MLP neurons of a small language model. Each row is named by its layer, matrix (up: input weights; down: output weights) and neuron, and shows model dimensions 16-111. Each number is 500 + 25 x the weight over its row's rms, rounded and kept within 0 to 999. Numbers have three digits each.
After each neuron's rows, "fires before" lists the tokens most often just after its 100 highest values on Wikipedia text that the model never trained on; "fires on" lists the tokens most often at its 100 highest values on Wikipedia text that the model never trained on.

L4.up407:517523493505568499509567471499494523517515469475480472460508495532540485538483518421480509470506500507485463481486446514506471500503511526502496457544510516496522493550481515449517487478497488457499500467470526513449496502495494480493528510488558502537488511478472463511478532522492523525
L4.down407:514491517567459490516487447503502522480507472510514534465481498502511499545475509483516514478484485491458504508527468476532493540496435471489459523504511465536514497493508532513544542554553511525518523513522526487501501487526493470492474465531506561476450545470526509499507508494475539504
fires before: "=", " |", ":", "\n\n"
fires on: "=", "\n\n", " Rank", " Pos"

L16.up576:505490503520484491471498508512488476468480505454543502516516510483515494521493507543477490473538492519483523495526522480437443542518522460449514504509508509453470536494507490481507513475505437527459506476573500479522521483487534516542468487448473481529510490546485482496522510473488535495
L16.down576:514509476441511478487482528456495556501518525496493498511520519519446509492497483498485488495547493513504492457550516517538512469466444490518517512480528482499529484531455488467521483544466504476497453563459552535478525503512482494535533505517541498489508486480501501501494509492530473533
fires before: "-", " Minister"
fires on: "-", " inter", " Prime"

L4.up624:509495514527480530471506483513529458503502513497441458474556481494542481555529495517486497469510459522487524515537502516474446453473529469499484516518552487465508493512510500491487478506523550546472477513483516492468515498498484514483518479514552499549492520473506524441518518501493503483
L4.down624:488511493500470523495504495494503464495484484506456461503538540494519545486528523506496515498477503505517510510479500535505452488491531494489477509519538499503520508480521464470520485515526504559473495490519479449489458519502515492466505495524556550483480466485519505487500493467494510474
fires before: "-", "=", "|", "In", " -", "The"
fires on: "\n", "\n\n", "\n "

L15.up246:499483534502490484543496531541505500508517480493499507527531545467554502523508504540487535508504465502492494488500472489500518563487526510476513460422476515501533477473513490474503463525452525504518510514492510536483506478470509509481494486502546529522551433485515510501460518525491481519
L15.down246:534447473507513447504510577466491537482479532510507555545496499503434532491522500479480534451468494499461514505472538488475512488486467523453506475470525505504523484501495536536483493482514550510489513480491470500505515485490461485477492476543483486498525499489541477494511462510548508485
fires before: "%", " |", "  ", " Party"
fires on: "-", ")", "%", "|", "9", "00"

L3.up766:501506536520489512474527455476517523473526483541492487505551486525545478523465521505508481483478488494499493489504497489491462513510504499478493498567529504487531511532492494495521435487496505560522511529509498489510491489495514473512505478528562468502482477503524466469527478502461482486
L3.down766:493503519476478485462536526507528492502499502516459493520486472515516538497490506489483511512496473495489482519499513473486493510554503527521477511509500519501537533506505474504525502546483457526501507499498455501521502524502488470464482503478491501487491453548504469447513478498488479482
fires before: "|", "="
fires on: "\n", "\n\n"

L10.up230:515501538481467496513493511453483468479509489552438467490481534527538497511522491515480521502475542492476540453526487549485515544495505504519507462518501578495544505534480476538477470500500525543496511533494518476491484538474492529500467486522506488518448508460520514491524485481493475520
L10.down230:511493525523474511479497518519494510523477498515478454497468504512534504531520490522517513449471508501501492509520480512449489495552535498474479448524493534496532501507511488474459470485514486511461564503523488469451456495517510529491492518516494498514446512535496483465496525497527488476
fires before: "\n\n", " The", " However", " In", " He"
fires on: ".", "\"", " ."

L15.up295:516492511492498513497540503527488515518497492497486520502502498544463522496493494488532538525457496476500485495489510459486503456480531506521491504496549529504495517531422461509496463460491521460459539486531504502517489502478483509511499516461452508487530475501485489507477512516503462536
L15.down295:524468512512481527516451497482485492463528470500531487476498488472519524428546487481460526521491476527496517513519549547494495496529512541491528459477492497470525475528481525519512498512538502533521499482490478473478516479519515510531517500503504510533466461490455556441540508477529507465
fires before: "=", "In", "\n\n", ":", " He"
fires on: "\n\n", ".", "\n", " by", " served"

L3.up20:453481479572528526498540471505540534530524475499512514483531486490488496510492530513478521521548527503516508514529553489503510454493462471541526520512466511454473479491479493517492481462496515493527469487476520540502538462452481503530496482546526520506549466493499519517485507528499463527
L3.down20:494467458512463522513484506535534491493510479493477514520488512471472504445534507539507557469528503495521511542493542469533475486496473515517490496498469489488513511481519465507554518530507532519557486518509541450492470503507482503470494490533487539463499468498508516507524484497497520487
fires before: "|"
fires on: "  "

L3.up369:520505511517474501474519475458513479516503523489486515512539508484493532514493531512478447493463546512493481483481531503472482510500532528464519528511505544503492526487479482511496467469474524527468496525509507514505502491512534488506485494512547480512478506509474476490510532491497469478
L3.down369:520504474510442483509521475472525485486526493533460476496519522481478552473503537530492512476474534531501527514451512472505432481475511501470480508502518499507526513457503479524521447499516541563468495519514472467472461497540517470488496482508532501468487509491481518506502467467502509479
fires before: "|", "="
fires on: "\n", "\n\n"

L15.up554:496477501554527519527519493511485495479527500512505506547565563495493522461486496463527493515494528507510489511496462537505496545463477491494519527503510493478484499513491527491486512475496515487514489481514519493535494455496490491492479501516510469530522531507477499524493503451489491523
L15.down554:492517460527544481508494488494486495485495486488506462475499517558511464537485537450497504468537523557508505516486485442485513477492491512535497512485491459492529535480496497509531514515470491411499515495505526508560465529498485487453501532512528477488521485550483484491497519466514500520
fires before: " |", ".", ":", ";", ",", "/"
fires on: " 1", " 3", ".", " 5", " 2", " 12"

L11.up112:493496484470484497517507490458437511512512547544518493509486503501512441522467497513532536487468497492492508509477530492447527508509507460488513487491478506488447525490502480474439475497488464512527548479449519528504491502467450470507492523492551520507493518548506482517491502483494529518
L11.down112:520484494475461488534497532506470531512505506482507517491493520499508504501546463512506487529492477513520508490499518547496509507521461470500508474448510457493483509538500526508498485493534522499453486497529468529457495495523502488499499496454480472499496541536443483510477530515506490491
fires before: "-", " the", ")"
fires on: "-", " of", ".", " in"

L2.up354:497514454492464488510525471494468462533493476513501520494492497466500530488487552522512579502494490473479536503508529531502524497480500520493510457548510521521472512480495515489492488498473533473561506459511510515544481531489477466485533506488489509517518495464464535501491512524515443466
L2.down354:515508465434515477539483472492485513526492480489484489488478486503474555480532545508472550478540487470524521523514536503491500505492507502502546459496493504498481495506493456451534508507525526470556522499495511463499478528522449508481491468488453485491495480519508499516499513500509470452
fires before: "|"
fires on: "  "

L7.up672:477534501502521506505527485493518579498519497538476457566488450552523485494504543512489559517487496513477487525518465525546494537466512511516525491510500507453517526507517473469490493488477467495504532437483499531481468544516507472548482513485500448538480522467525513535491480468521516485
L7.down672:489531525493549443514530490455531514484533517530492478553543462496534523478463504548478462500474520475473527504505480517498503496513490499494532449486533503497530508546510507485508493520457495563501516463461482506528544541535484493529516490532472492510458487488489515504469458514485522538
fires before: "="
fires on: "="

L11.up630:486513484489491509470498472473470533488486500523465476500485501501508514502500522519471520473519526502492512503498478498475510545444485484518497470528524539492533496552475504501534485490477499501509503530479530482517483497503493476481444476479555514518463527497484536497481525511526438508
L11.down630:479498519474463507499533529485497504494507469497460479503537514477482517512501533497488451475488553462502515487488462500514476565510556490480495496502508546526514469538492549521479511521501509489473461521514498489484465532502476484495480496485452462517496512513531508489478451480511515540
fires before: "="
fires on: "=", " exp"

L3.up11:501501495559466479509528498476542528532501534530514504550492466543507489500491501486477515509492504463510520473495508492528517525489467502493516480521479525520491504557520517475527518470462455472488498510460506513495495489517487501471578503475538463496488506515517489545483486502526452508
L3.down11:491526496508550412541485505461529512499506464515504529496531515514438497516494514507458477505513494479488489460486519493502491488503497507513502516496534524505524510482521476506501473538472478512475526457495480534526517491496515544497502478504461474481476459470525505527501497471474524444
fires before: "=", ":", " |", ")"
fires on: "\n\n", "=", " Label", " movie", " video"

L6.up281:477492513487495531519520501502522515518535481519429498519478467475534466494501469511496520475500555497512476487513490498527492551567447512498483482512456545473539533513468460465481471480529489532527541545461534518494484534482460513509519507540495532512450495472511550498526474476504483521
L6.down281:496511468565488525541525550472543493485501479519505488511521495486534492490526517477467515517506510485518561504503521497485461463478534462465486425499481519468513523512537517473513543531451497495476520496495535485497486533486479550455496520536481513519517478501511506472517430501432491487
fires before: "="
fires on: "="

L14.up356:507506464497492525491528515522483516474490543462494490558503515480473485522472530504542523484488513479508470536487514481511512554500546490443513470495511520505493494529529528523480466514508506500511431497517519496500455494495522490503521494489479475492441468504541471509489557494482536519
L14.down356:451501503418514526509487465544474489498508502484516474497515488501474503569501519535484511512504501503489465471463502471508467518525458513470508492476481523472474471503480522523498481520496487494531498432482503501485526472524461533489493498485521495492479510477485474527513521497505496487
fires before: "-", " |"
fires on: "-", ":"

L3.up179:496546510504499492542532513488522499531465467538475537497449478551559508534469511480491533494470489492482490497499522501512520515443464496486527468527502494526531491507517521456481491467478509519505497483481492503475500497522508467498510500475539491508462488514458498524528521491494514458
L3.down179:488494503524507472511516502475504466487504514523490485529513496490536513529488536525504522492496465500456492487536484506530483503510478458524475468491476496517480509483493508527471506547468551556528526504450479532486506510522507467517505474529490447477511487477512549532474465524510491488
fires before: "=", "-", "Personal"
fires on: "\n\n", "=", " Title"

L14.up729:480490521492434529488511542507487527498477505470497474492507491522491524485512458495518500460498494530540521510523478508537474550451545491480525442480528511491475489520472529489476470489504501495506477465518531510504489487521520458467504542484540472515509515520510536512472511491496480528
L14.down729:526458517451515535519531484479465534458496466529537522514507521482449475549509485504485556523494464459512487457481522469538489504500487475473507453490482509524516528484508492500511521492488542462488526540505503498506473512508524563525500488532479503508488522498520460477492494491557532490
fires before: "-"
fires on: "-"

L16.up727:493509541501510498514475490539529518478511565492529463495519551504449523554459570468497529498513503466537499464464471518497514500512495501498484546485516521503525488497483496509480489544511473523468467522497477523527496475487469524503502472518511456544484454523511515494514507518510496487
L16.down727:511498478498496499505478534477464462522492478508476497480496507489526486447549485478511509481514499499461536513538545508531489490518465452483520518465489464540497477473474503487493485421499505521505497534513534478533500526490462494505548479503490492508465479454524537497506488528472521486
fires before: "-", " |"
fires on: "-", "year", "H"

L12.up440:459495502439510498486486502551465517456494545468496526518514494492496499527473492529518468495490478486431537492482453487506527466481499496509510510467538505496492466478518461545494475536509517512521503461462489522510532525489479501487488525530477457495507492533472459539533513477519544516
L12.down440:460472557443459514512519509514445509488511515508509439545499533498505492548498489501528466532481490481501502464466485490473497452465517486523465558495513538482518507493498457522481468528487511486464505491536503478494514464487517522477526517497500446498476481560545508466508522480504512492
fires before: "-"
fires on: "-", "ho", "ma"

L3.up266:463473506509507543470536524500505491525488461496485506506495492482450527495491456510498517467501488494560487506537488541493500493517488516453441495467476522482507495454451528512504511512485500510518489535504536499419512534466460490487473491550501549560482516521502549481514516495498529515
L3.down266:493480504494491549480506530491495525475484493474511469531471510509522542486541481506509518446455468467520488505513460501481492524500501509491470526512450518490536512468448518490503526511503531529550500518534508494419496530471472497454531495512497494547496497550481495466472457484460547504
fires before: "s"
fires on: "'", " '", "’", " "

L15.up511:533503515534520517507451527547502524471535490500492490535504506520481479525549442479482519519474522512490530502533558457562493505519520551515522560503486457506492506484493453534496490499462521528534481528509493498518521463482520465487500524512525518515453525460499492488523453484486492481
L15.down511:519532489550473494512506511479486500474508505472512514549482520506513488516491503486496478552484505487521470441508487498548517525511508481527524503541475486464485467509549475554502502501491504517505449512497512464481465498505556513528501497492507502482480480495503483477466459521522540506
fires before: "-", "."
fires on: "\n", "|", " |", ")"

L15.up134:534519500475501545510515490544518523451520516510528463560496524538509542506513479548509487471502487487500514551489506474505496499518483524520472475486522515501501485467514535520473462458452533522465474521491479492488518477514496492547549506500526495486492496446532520494481526503509473483
L15.down134:501545538490480507507529529488490501483515479548514512519495507495477538505521495487466571496532499489573509503472485518442474538498521515500468506500491492514501502519519484491522471511471521479523508506477512526493527519492478522502483492522488499478542527488502423504474517487530484472
fires before: "|", "°"
fires on: "  ", "\n", "′", " −", "-", ")"

L8.up490:485500457550494503487547478487512552453498501551445484501525497470542553505484520520502503494491489484502502511509489515539474476528539524474477511457526536478528528511505501482454484447491477510469530485520506500494502482458529495494501477574531479537500438473494492498517477503508452489
L8.down490:500506512531538500553543509498475482482515515479508501530539482537502500498492473486525527543506503534501511493469488476500480521485506439533531515464515495538514550476511476496501492498528504488539502499519542471523490502519565464496521521475581498534476477517525498477491456517452543505
fires before: "=", "-", "|"
fires on: "=", "\n", "\n\n", " |"

L3.up720:488498510589498496511478477537505557469511483531501532483488485460513464471523509514518525472535483509491531520503508491529491468508486501486505522520517503515497464529493532499527473482476541539488472499527510517482515455507436517522500499527506483543512502469507529502499498524484475503
L3.down720:486491468528551495503497457519442481489546530487481496500507559484470503475465458499504537489458490441464513498491524524517513458535522447479502487490550485495489484510517505465490497498485540553487467484525515516446553514506484539505490498503477535541503500517518570485509519478542482492
fires before: "\n", "  ", " 0", " −", " 1", " 2"
fires on: " |", ";"

L4.up300:499496476555529512526502493494501488514537468461488503497508529544485522481499521474505521493515498493499531469561523475485485514511506541509538502461504531492474492455532499497452527510512542453444493538500499476534485484475486479480493527543472493520533515501518501488530517512573463494
L4.down300:544480471526551517493523500502491502486480514517464513493472506514496522467494525498518516515464467537492519483541502457474525458525509532484454487473540508497490524506533514502493476527483546482513481537438488488526481480479491513479504530506501477505534481516512477528492502498462543480
fires before: "|", " |", " -", " Q", ",", " /"
fires on: "  ", "\n ", " 18", " 1", " 2", " 0"

L2.up525:528534488487463521480536475484550483504506492486432507525541476482516503527493489512487494528453498500442497461529538504519487505482548509488505527529525512486484509470482461529475445467501582533480462549515495513491515499484541488518513493518538507536513473484503481507490512476483516478
L2.down525:540514478491462511491506512471519510479519466504431470529506531484476531506536520519481522504487523502477484511459525493525480504502515485493484496495512498474504517490537448512529469480519522553466492525520486461487474516536492502458510508494535511480470470499515517505513479441507535474
fires before: "|", " -", "=", "As", " Q"
fires on: "\n", "\n ", "\n\n"

L12.up710:491496489489501530564498531477505474485536517556509514498484482461483511486519472506524492521508524470497505518517489533493466546493498505507541473529482547525486494535487505462481465461516492480478526491531470466493452450506483502555490504482517511493468501480459513489556528476503501486
L12.down710:499462520521505529511487520505517477508515476506507475463500507481520509528502507510516485521480539499469525529545542532507492509545474488524583501518451540558487473547463542464464449485508515507491497511539442465478499477470475516491478487498500492519494475499454513453542537503508524535
fires before: " the", " he", ",", " she", " they"
fires on: ",", "s"

L3.up692:487536504512477467500543504512497475443513533510450449465547474482500491488519479536514494483470490515487494482512497499466437511531549502525482466507514485511510514518463454519488508487487492582498498563509527484492510521493496490522506516553505492496509522456525528478498477494507505506
L3.down692:521488490484472529498500526481495553519486473498485495520478499503463499508525514487523522479467519507449511511504507516526520522525528551494542472521493475469507486568537538467502536522524509496496503467518503513474461542486485540464473516457486502516477500513481479507520494499514526484
fires before: "=", "The", "-", "|", "In", "ed"
fires on: "\n\n", "\n", " belong"

L16.up178:521540500507505474498479470506474505486502487475512469484536564469519517502519557512533478525517490511502491452518466483517530498502544507494480511501508449493468524481537503508487511511487488521553516502482504486540463484466546477485544508491506470468477495495444490501477541527457496443
L16.down178:527519545518462498485517506519539514506515465536506483551503518499457475540540506514504484511450542503508498506508464491499496508518506506476514505496481489418502511535498464478486514509513495503521499492517482505471510492507511486510476503520533514501487485483495532489516517491521494483
fires before: ";", " |", "|"
fires on: " L", " A", " H", " D", " 1", "\n"

L6.up282:506489468494480523468530474477460479471503489495455537497561490503521509535514498520497450467463494534520480497516522518485472476486514500495500499518546538509463492482470513502518437459503533528441505552483500480484540485535518492499482499510554511507491488466492503482508518476486475454
L6.down282:531502530478460505504488506493486472497494492497442455473497516490516527466523506523481505485480507515504506498486502505510465529476539503471492478504531503502505491522501459506498456515538525561440488553516479483442476501523507513495491487496557497485495495443497493480490513440502507470
fires before: "|", "-"
fires on: "\n", "\n\n"

L16.up610:485471532514469505518514458423454520454456511511522539532516508494512540504490546478451483495468537490480500488510467421469525494529550490528476491531496477479540531508542481489495538467488490496475506468495464534507517503512500509453527462490492475507500499473466488476483485514501474457
L16.down610:501443434546538515507496491514498549474520502507476498495474507561504563522480513488495497500471527497513515513478484502518504486504523481490455469508483531514497484453517517486471521524485513529500466464508514489514530510485529509504501458496544513505473516486443517508476495489491503462
fires before: "-", " |", ";", "|", "–"
fires on: "-", "F", "\n", " |"

L6.up514:502513494470465466510557528462531474505484515540434501487505502444489522465513461540536540514476520517522511495499473519529476543504461498489487516479493540512459525528516551492488454472488485540525514535516470514449476501495459502512463512555508515484478500499506532497500466434495486506
L6.down514:553496498520527468471532541494523523526479454491468477498485477537490486538484520506518494483539486506489455482510492495546530460554533504540481456505458509488558497543531450475475522517455466499485517497467492467514478529456559478515517522491479519547534438557487503428492505540535459506
fires before: "\n\n", " He", "-", " The", ".", " In"
fires on: ".", "\n", "\"", " ."

L15.up706:507533452489516540500493464469517478503542518494503526494513498496502484489467526490488486472540519543511491502540508520485516478495512490472478450547489485509507447507511513514484494503508548463466478462549465511503490514537537500490519468517501498511511474520496483525474508477489487444
L15.down706:544517526480464482522464510533484503519480492476538540514496496522513529527466511443521505523524550459475504476540496478505493517509467516506548499509547486523496483494516505526494475541500501540484474529495476476525503479484519486510494507520484477498549503447511494503507528503547499515
fires before: "|", " |", ")", "\n", "-"
fires on: "\n\n", "\n", "s", " mi"

L16.up356:467492512517494539523507511542484472474538523461527510514472517501486531540472513504523484549538507512554472475508502493507531506521492447481490483502441511487526537516518511483474504485482484486469507517469492586551495523465477520497483531526530493506495468502476516485516483488506506521
L16.down356:492503444574489472485480497488541472471465465534475487456486468538468482517523497491515480463468465528485506528517513519493496479487460482536510489520490487568488523453497482505543518494471514529506467486501511511480518491493482544435471522501526515519472526501500539518488497480488490518
fires before: "-", "\n\n", "  ", "\n"
fires on: "-", "|", "="

L6.up530:505430524465500483534522482491502530481473537530551461480503506507489530527503515514524475514519499466498515504541512496462514493471495505487512428510486481522466468511461469508443500504497474529499492499496520463485511492475501473496497516522509537509516550492493522487525483481498521541
L6.down530:482477531576504529463462481496530501525466513473478474518438485481470546474492473534525496523535459484525483507477521519462518504486493493507502506465506510516530482482521542486534538495525543464502466467494516475505524516470458471480523506501502439508504481475463513512479496529469549511
fires before: "s", "t"
fires on: "'", "’"

L15.up340:461532500526496497493496495512479520524488520498467474561460538475513480496491476478465534503502510513486510489506490497501487498569533550510493532523538458490478466479509511506496460465478559494533474537507519508493530457524523502487493553451533511483500517459527539493499488459504477558
L15.down340:505528496509550462526478480541486511531521519506540480501490486485511512536468488508480566489500499514507563489479526524486485517535507490507499522547501478504444497518535492525507480486498493479514465476459538449511509448498522488504505516473482478463521529489468520541438488477509564503
fires before: " \""
fires on: " |", ".", "|", ";", " was"

L11.up183:457511467466513485460490497458467466481511522436479550504515490461537497480502486523533501499493481489500495531526502544462503508506521499503486497493530503537550461526545467515458466496520502532511459465497531524493477478532478471484510463479508477480499447545484528493510466452477475524
L11.down183:506546528503540483492522528467498522475485488485514459495504532477508493529488516508472527525497453506520497496486493476507537545544544533492478550503495484522494536496486471526516515514562511497505520474479492464503493467453493515499518490517450488495495489496488528475545522513456533506
fires before: "|", "-"
fires on: "-", "ly"

L14.up244:549504490535511453464503513502457498503489522505497509499496488483480508567454488490511493526512451498486483532503524449482480500489532525497529515504520463519458503493493516510464502517480527539525519518480521503501491494523470488533469523508493480491484488493503501523515502516517520554
L14.down244:485466529472494511499433477474535502471483488488480474492500527496510477497493519492509496499484490514442449480546509520532555480551476516479475505499517493525520486513559488504524515494515485487525489502479504506501521549506487510484520525454497504541513542479489590515484520500532498497
fires before: "=", "-", "\n\n", "\n"
fires on: "=", "-", "|"

L4.up540:499506504502460463505504500525559517515496511507468483537558475490487493497526510517494473484486488508501478534488499495543486526507558515480537484508479529505527445560509480459512432493504477567540518536505496506512504533475473529510525503532515517527500420509515489491524454490530478511
L4.down540:531493536475508486468545569527539516528461510477441487516509449472474477531497496483505481503501503536482471535486479478524461495553536517475516489479456506484518523552509507528492489500486474491523521509510513485480504520498481528507505526507474488480530475507466457504464491496553465519
fires before: "-", "=", "In", "|"
fires on: "\n", "\n\n"

L15.up441:511475488482462476493497549509507476518539508460501461485514519491510523524502505482516513511516471502523475471511511521529454505498529498454481492524527490516521490518494522512497473518504527565467515515518507523499488506503541507504470510455506529485465514497518524533504529464514470480
L15.down441:539481500484509552476501512493501497484484545503494496498514493504471529539515481519494471538490495512486548473549559486491502457482497535534535496501477521493514475485461466505464522495494488453489504534453541488470459481483496471542527504510508496461524467448488485528522516472532510477
fires before: "-", "|", "N", "2", "^"
fires on: "\n", " km", " De"

L16.up568:538497516492482504494471442521486527523527494452485515466489479526491497517506510533502544484543505495504507475498465493505455533494475532498515487546534546485489513514535456490530526476551540474514509492517508511534538498471469499504502507487516488498490510478482524455509521496563538510
L16.down568:510540493517493491491487453486522514523527461523481475521477472474520505480530500510493560474530511480504455458485487492490529495541473470505525509478509502550509498500470513481480491527490504485498480498481469479505480487495540508556521467492529471487500506533513497530470551520486460532
fires before: "|", " Division", " for", "ipp", " final", "p"
fires on: "  ", " 7", " the", " qualified", " equ", "rou"

L15.up140:481490504525505494489586496473504534500512507493504479469509569505491491521469519509493572520501507465509492477498480457488509445530506496466507474499510510469496505495533514504489532489517470484492563487520462514492517492480501496500468503529513516504495496439482469468510489478495495469
L15.down140:509521511495519525523491505494504464484493522499471553507498519569540523498500473526447504525491484475518551476506546539534522512513472553475527492498512524542512474485556469480459505480474493503538497455531498447536523506483520438483477507551511480478497492513466509514511457511517515492
fires before: " |", " 0", "–", ".", " —", " goals"
fires on: " 1", " |", " 2", " 18", " and", ","

L7.up9:496489511469469466461514518468482460444490504502530518502478552520465552484487476483485477494498535536526505535518539555461473484515500496516475547516493512508475465485445541493484494488481555526494497528526486493492495523473497442502515472511482462488516499480505501507498566506498543470
L7.down9:518476533517460491474465499455489496469467503499479480502438523473471583542501500504499476500499493475460470489478543509486510521484512547533499493514459502489526491483464495497505501467523524525469483530497460519493519518505536452512509518514498522520495472455510470467476560547472475476
fires before: "s"
fires on: "'", "\n"

L11.up650:533480485484488522508517507508488498507492509472554504495454487493491517486502490523508521508517493470492511517513518505510524560462543466455568528488482552503525541540506483506499469483472462513519521514535495497503487517454524473497487527458528466504488467528525474515496493488499570487
L11.down650:479457513495467466480534528472475507482503521529534524503522506515481556514490500536500505482474489531523492552499509485524473528511516503493507534461501482530552443506468469549492457474507523525495477485471461492533478521494492516484485558488489490497464514496507524472443506494518531481
fires before: "-"
fires on: "-"

L16.up53:516507484457506514477506499516526505494534485504477449467523499503465544496532494509517544474481508474494518526486490502468498488506493519489499482535461548519448491514496468535491499499489547511467519530527458422502499484483458496485528492454509483510535468465485521477546505467547472476
L16.down53:491524541562499505510496514493480506484476526541495518467489494509525529454484485491501485457484514444488534491512545456491523524500497554510503447503488513526503482478512519540502497450512509482522480514491488517519487529526488489507474541445535512492511525489520525520500461511468447502
fires before: "|"
fires on: "  ", "\n"

L16.up151:510489510537441478478482528534474545495501509495474484525559467468546492489488483520538448467478493487511484486534498490511517503471507499489434505488531498511495462493498563492493495494457508527482504489474478503508458537474499487447489478519497457503510526485490459531501557527460474513
L16.down151:518528454589441518518471542537488511500505470485482483508565513484479463480445512533497507499497532486517465496496513494505497493525524491479489459481530439517540505501473524513515549549472461514455452519479473496504470537484549496473515495488485534534482533490513542505486524505518509503
fires before: "1", "4", "5", "7", "9", "3"
fires on: ".", " |", " October"